config.toml
d_model = 320
vocab_size = 8192
norm = "layernorm"
attn_scale = 0.125
lr_head = 0.00712
doc_mask = true
z_loss = 0.0001
train_tokens = 285400000
MLP neurons of a small language model. Each row is named by its layer, matrix (up: input weights; down: output weights) and neuron, and shows model dimensions 0-255. Each number is 500 + 25 x the weight over its row's rms, rounded and kept within 0 to 999. Numbers have three digits each.
Before each neuron's rows, "fires on" lists the tokens most often at its 100 highest values on Wikipedia text that the model never trained on.

fires on: "\n\n", " −", " +", " ±", " |"
L7.up1252:492499484493485508498492516553520496521501508516510519485505425484492527521501466469531498542483507551523512465498510530539480470516500441491535551512525495467513514510531526469506507460495481504522470514474517477502525489525451460503483463522508431479495516530503505480477502491503534462518492477494534532486484492462513467495456521494537495557525472486474539522466543516513485511530537520471496486466504500533521491478523495506533509498507458484492521485528486499526477483506490569503506499498534487523525491531439469508526533472557486543545514512505524454465513528411479490499506520469500476467480524475480473458504470519516513512487500478508490514477519476517491537509519510519500486519467505500540464508487535465495529500491518474535511478511519547504499506454528
L7.down1252:509516528494521508498477500503500504503518513482491502484544465494502515476501495511532450496515525488483471493494501515497478494484503453476515452495507466446468470505504510555479491485501494487469506545491512487478493542519511496507496483482524570532521487511444488491506496498519458534495520539515489546515499514466472447500512495498518478459540482501495498545505481544469504512523508505578482480521544508464506477516457494536489571477499541524488519483456477516503485529513474498512485488491433530484527490517497505515485508516494527495486497470500494507492484468524526479511531504486473507497493483500454492510549523521541484501480486498509501526495462538496493495498496488485491483465447499473502505532440527497516475501480494552504465499512549550504520489490482

fires on: " to", " of", " into", " at", " for", " against"
L2.up66:514501512554477479530507480503535490509494497480493511460509488461496500464513509504538510495499484528488563512467501477442479489438494484502546542534514557501460491491466518459453505494516513503499507471525514467521512492516446481507488503507491527526509482462438494481518482448496496507516520497503555502497500487492489510478482535514515496526472492531515555495487515509500504517536477459522503517479506474509476515547483532480495480509502517504506514500521519562487493496522520498497527509524543504488449511452469485475536506494461499452482506468505512494497493469526509481484509488496485523543486459495522478481558498461523492489478498465534417468471532478533521509518535454520554491455510481465482490540501511501502538514520469516533494547487522534499518515541536
L2.down66:511487501474508531456498486476533514524537532517424485504474520551512502467471521512486484494509483528493504480521508490464477442536531508498468447483487502498493504515504498520503533484470463486480515455489494491533522514470473540511489524481480498472498511507525575489571458536484504475491503467516514494477473504509518560511500552523519520499496474484490506489504492492475524490486504502469490503505472516493490533499517503480465459455490506500456513515505508486530539487505502503537458475477512500566502504488508517520478541531503502538514461538535530514475507532496514503483485495524533521476505494491449527519492493526542505537557528518481535532513464490468525486482486509494520508538473488517520521504528485543483518518484505499507484464514500442433519498456490

fires on: " Mad", "e", "ng", " Golden", "aran", " Great"
L3.up1242:501511490496477551479476488464484515511517483515474512487528508508520514467553491467501467509499515467481537541508506501493499537501527501524505457471474507508508489527464481485439525431500513491481494523493495482494495468510463509472517546487498528482487473477522517492504484469509481532525519478506538476479565549493471516464490515486519538472458497505516526539506515539527497491522464485493518499496506490476489423500511479480501523491527494488489540489537473492482514473522479540515465521535497501507518501488489522516478491522495496498499484520477483516499458509467483509488557465511495472500504530523514496502476479470486549468486486491513498522421508504581523544455503513519414480486515494534491520487506502466468478515488483522516503519491494494511548504505507
L3.down1242:524498467513486514486489553502518505485478500495512519470514508476475492488519445509518500503504506520473508513480499472474500479525489494513473507486508519517447488517520454489537505497491521491514497495437558515486508552519469500509539470472533509522520542527490456524505535522481525502489469490492504521526481499531517467527548512478439501470548513502469498444514470542466491501529528540503493536519510500527526519487489517513524503465494494481492477487489527458496490505479481505459492512513510534527500511510509444516477561529505497534496513540523497493514528548497551472474476497468487498498521524510442493505523491487473501549560526485485494460499477562480502456504503508465560503499502491515508473499506508491534462509478502502494493482491519488501502505527535

fires on: " an"
L7.up571:488500483523517525474522516551513496513496474515508543454497490511494526478509489501477505523505487510529468487508517468500527466503532517471481489490509496499515485497516478444499481506502486539478467496493488517538529495470494471507497523483501499495511507533513485508468544482524543465502482492492511539501555526490458460525481538501546489516476487481509551505505504450451537477523459477497512511505502548537507466488480514487512493505466474485488501522517492472504455533505503533497474457497502476504488495558469511527498498524472504483485511510526536460515479522531505523570528503492451505460514541498479509473514505477537538498476548472493524500464491495506529477496485505501468510503507507521488509484519507516532481521490494489508479488475485490453431543476502
L7.down571:494503509494514506500491519503447500485495492485435515481508451507464478464472513499479495554553510535488488544519464522540502523478468463465501493474496514486556482529512494535508507493517464482494530468483515460488484483522521500514471506533507500525528539527497503546513545539470491503524500519506513516516459516492478553515493542469482514456521566494500474496444494498493505505504512486483507480496512533525475512509499494503516530478510502511526474540520489505513507496495550515462479507488528444571509502492499490481505479499505505474505513493472477478474511456504473472505532518489497515475521476487537505533466480497559486455468467515502509471509511476566476480530504536466466497502492480507554460493449532469501519487471549476523482463514524511495510499487478

fires on: " an", " An", "ove", "ed"
L3.up103:430484547525471472522506520519515516502500487541505529518511509479490494459464477489474522528492509519522473504509526513484518519500469514505507504526522490488455481521508529470474422470513448529516506492550530520494475509503491483516520482461516500494472459490491540530463472476504481541533498450522481500520564492524529466528487508478516512526501497468522526516519539522499529491517494470491524497475500517475513478468507525503521494505516497489549474523524471494473469490516521533498479526458496524501524553478468489464522469515465442497515526485515508483496536531487487490509490497466514515473505534528530463489493476513519467521511479508510470453500514516503482555476465510485483465478497504489501508450496486511507458474475487481498525497519519505502454497460518
L3.down103:422469524512531487521500528518484457509537487526510514531514503488508485473534490447481520516506513508499495462474499486505521520469494485465464472518513486502556474492525482513510473538501476473532519495530495523497460514520488534538516497494517479493517516488480500521487521519463481488482468498479508544495522524511482457506508526537483500482516504465522504531492512511497504527547498521477551512491493492488471430498476527485492540507517490534523511514556464454501496489496519494437472485515541516495549503492499441501528494529486485532489482549563473496484520480491447548476464490478509495475470493453465505495509543477491554492452510555464516474470515507511506525487471498487482468476534491513512504492510512521499514451502498540526485484486477522506533532550488

fires on: " and", " take", " took", " went", " focus"
L4.up640:505542546524468509482462480513514540482509482541513537488530537501522512491484470493518488480482500500525525484514510508484484545459507475454514529474495496468524534488510509514480493513533448486520506590509508486492506519481511506471493487499517458506500505478489503485496506473523499535544504535483489496504485472527511509462506464451516472505529536490496522526489539552499508482480512472501537535488487531514474500462461526538471505547511470495495479493537515557528443485484515504483450441477493512474473499509479485496510483529525481487497468512487485467549603508495474491487494501534481535516518508545501507523474482521512483474539500475555493518512484479503511501508513488509498468486497508443516510532493488492481489511459490522476510554525458538477435501490466
L4.down640:501513512540468523527498538502508501541494517532488520496477475474508535488504515511520549509528515491524505543505502457495465552483474474484495555484528445466508481513541471492485482497484484536537536513502506502499517478536522472537505495531510493470523512509501461515492490504511495434565494443508500484503499542570496513494479480511506503518477473490519480522489525476483537532455475481519479504432513529548507504501479482544492496530518462515467437489529526541469459500510512502527520498509500488525481503501473469503526533487501482494450482510526457496496522523458471475519503488494493496498510480525496499522487488499518507527521483468504509521459539511544462482526490500490441517501512499465439504466479507519541518480484482496476525502475499493436474480531509

fires on: " an", " |"
L7.up498:449464527483476495465507527493525456495466531535519544482529504499508523507476474497496481536567479548518517481522478484552520480484477495471517549460481500479476491507517506485528472467481476531524494483465504495493509509498494504525511449495532497517465480535499526507481497488440521519507473427497512521472505540490493511491487502525499486500489488514499484499515506474491567508520551515474533486474493508483503469506494521477538527484466463520521516515548458479491484513481522530521535500518486496540534465511454469500492537511515486531485514522486505468488506525461516488473545485522467494502492529493458482452499476496583514500449510480470484488493523507502476541464512522501523463536509504530460504514479506504533486458508520485553535479517536509551489517485516
L7.down498:502519513512557513513505438527476534541490469473512515471462496521515480473476470472493499489548538517470516476487492494494487505484457451526503503518514484457541512523528498514478478480484494471544542496495528459490496525523485507517481491452528496503508530504444528516528534461525491486519512534476506503512519485493515527476483517502502509487477527492472507504524518448508504524497507463497479473515521509520493462455492546548483553506512513514588468526490494499484481517555477520488516467509490472537540502475442526535500468513454489524523514505515514504461534521477550500463509489503472560519480528476463511507503512508521504451453533497484483503472483499528492534472503471457477480496486492498487481478485521476509559457497504484545481457486547490508511491497500

fires on: " to", " into", " from", " by", " /"
L2.up1180:497470507508482459498471492537522460472498512465461566509537470484491521484484487514485513509515507503510516489493484442501497483456482496472503547496494517493504428499505512498488458474485504528524476518508536515467502482477513498514493502532544498493514509484432490473475517500517522503544491482521532484526547525522509499499508501517499528517502473509525535529422567534466531509564515461533452497512483479490521516507489519479468495511535487499481514503495508521540508500538482499477472519509532503536457503487500539549501512506472473529477447461460494510558563497522521513505512509517483495497478481490463485477548523502540516526489514493516477481489510464509520582472517510514523443510513524482502470509490490497485479467448511549484499492526528509480509540514484
L2.down1180:505448501487506512472528513477507507465522510519433499476489528533486533484465486531478463484526556483497506459505520484458481457516543480498491528481496526501491525485473472519520539497430448473502556470534518499522476516487514517502491531473510517473510512488510520482504446481495514483509508485553529474499490497524535541503487511552487522568499491507511527460510498467509526503498504498497505488493476498487522512477483522515482491480437514506506527523487512467490522517516503471551488474442497498542466519509479538498482515499456526539528498514519498529430522501526472517515456489534501505503511478453453540514522491539524488493490574471523542501504473469492521501490535506528502510525495487504485519451530493549519492523526501529498501483496477476457521482472480

fires on: "ne", "cal", "ram", "ss", "rist"
L2.up1143:459498497527506470515531485548486498480524520523507514474465490550475490502494518542520522534518502496492500508489510497512490489474456475499512493465444469474501496508498507521507514462504528470507496527491514498538476468493507469504483532536528457533493522478520486512538537472495503446522458512512544493500473562529519517505472495454516472523477469519474520488475486507493552506501502522507506522437502516492457519491521495531501477496473488539542491514457467483549483460525463498500492528471472494527517482486486515481495508497525489495486507490420464518532527456510516527534444505464510486502487559541463525510482506490472533483463440549503475506514524503526507507477495528478479515498512475482480497500485529522476508467479476475474465520475469543478517483491503
L2.down1143:530469479493464482532490478501516494477497473553549469522493549515478486506481505486498477523496509479530530512494524489480495490490577487488528501495527527511496455528508486503488492514487497489485555470486507520455490507518534536502502543460514511498520500489466515511516511465550490509483474510500476515482508523532509487505546497543491517456465485520505495532502450457526473473496503507519491460515462508498564500489484499486485526462565469493479536478499493491481473524523531507551494482532464504515502507525443512505512529505474492494490501489557474479493476519494500493501527474478501496476487517461535489503498437531484515509520504471497529508469589527447488499509478481484482468518457497515470510507544472503517433532520527501519523500534562484497490510524481

fires on: " at", " Ap", " Mont", "Mar", " Dec", "Th"
L2.up505:460498514497518523508465544484473468562490463506523469507514465501487555507505458512515541509508515482504574530526529482508550525538482485508513479510492484468504492495494500509498467444470518552500492507498482479456524479500507505504454511549476526482513478504475464534514493511499514537544501509523509494471491516521515502533533489490513507488480445511492489464538483544519482505539532476495470481476467494476492497540518527499477461520471493489555524448496538551497494533533474510502495446516467501493526478458500535489506512496552539456488532504452488508481523449476485561500505502456480513534490509490505532500500502475494509464529488478449471517503506482481520499534505500472507479504540486477535490525484459483528559464512503467470496490508496505492473532540505
L2.down505:510510470492478548453505491474501504510518545498555484557521525523479530521458494496492491490496539457512492501506536511463532467509474473537468459492506512456522500471495525494518507485493526443443503505481457488511512484543493491517483511514483548536495471508515479505535487494498494576519543499546489487464476509488493511474521477502508537492480484508466513479571503499498488528492464498489515568478536481457511548541498499452494514548503481560507533511456501517493520485473489490565475509471453463477512474492509548513477514500507485502514474499469477520440520484511484475512475498527526491526489500478510500500473505507467482530512551470507470491513515477512527496499496487481520529507467513476517508519543514491525483558482495499508487468500513535485521516492515

fires on: "ff", "ang", " Wu", "v", " Sche", "bil"
L2.up952:462523492482521491531539491501511480506462510504559468538493446500493490520507449478503510452430510483477502481510518472466478492494503495470530515515491538468512490484481460515452513507529552500500514501507484518505528496491517522520501489519534497498496473503457479520526492479520517521502548518478500488545427484458522497469490541501527448495454535442483485518487481535506512464520516446472453513512486522518485539460537500513541498459493499512485514518492483527526509477553512524472478482504500493504522455471480483497516498506512476500501528533500515487491512506468496495517462477513487540476488484497494521497465478511492514530493493452502471505464506518521512490565513467498455497503507488498494518493528509485507491482497529560506562503491512435511427513491488
L2.down952:521527505493508562487501514502499479520514454494502487511478517473506444528474577530455501545506512509517494455487495486487510512522476520473491478518486492499531507502485527475460507508493465494506515506490513523468490527516507510478513475514471491507505514514527486517487483502451464491520521494473499516507508468482484519483483436525505506515518510533520498493530512531442510505487527530455505486514523502472503511528480521454467509514477531540502510488492534485484497539534486491544533536496484505484504504524498508466453480497520537505502505484475514521492484526523543457534527539508485468511514447462505468518466518503476471474499498524484514484496465444480515468486466541514486479527483529508496468523440503527525498475486505417483499559493519536471504510480485

fires on: " at"
L2.up992:492489490510490523553490503497539468537526462461511522489478526550529538489500510490529495514507537498497530492491536454501520466481519495457531474565486481489554498506537484496487429466495521521503514518502483470465518482507522493553486529512467481464528484532506483511519498538497501479469516491484491487523464520530477504465497493523478516487497496500528474472499481503535490465541515494467475513477519503502481491509481517516488474552486522552508526496493558537487450504493458465499509483476484473455515521485504493471532504506522498466505494505482500506473523478508491533506504488519480514515509491512477486482503515447502449442541499527524471507472484432467544514490542505482458484526500503503495511509453490495538506471476467520477550529479507464490455504512473
L2.down992:504483465533496518477528525473456496481522542515548518540489494534501509524458576523488551501525509484462493488525513521454532445502560476498494477508522526487523516507515481557523495509531508519429492533494468495492515490487508500510478501494485531479485504508489512488482463501516486486505506526487469518488479480537497506457520502446534471483487492511499501462475515512506533516538429489526500541506516520501502507518521511427469476483477521508475517509483556477547486492523497512519512463471510474479514507508558506463485488478519509481534470481495510471490519507521482501480520513515506503484500503529493480463466496515468481500538514521513517483497477506464491497504499458473491458472453495477473508496545442514507536510537541532516503532467517467502492527458504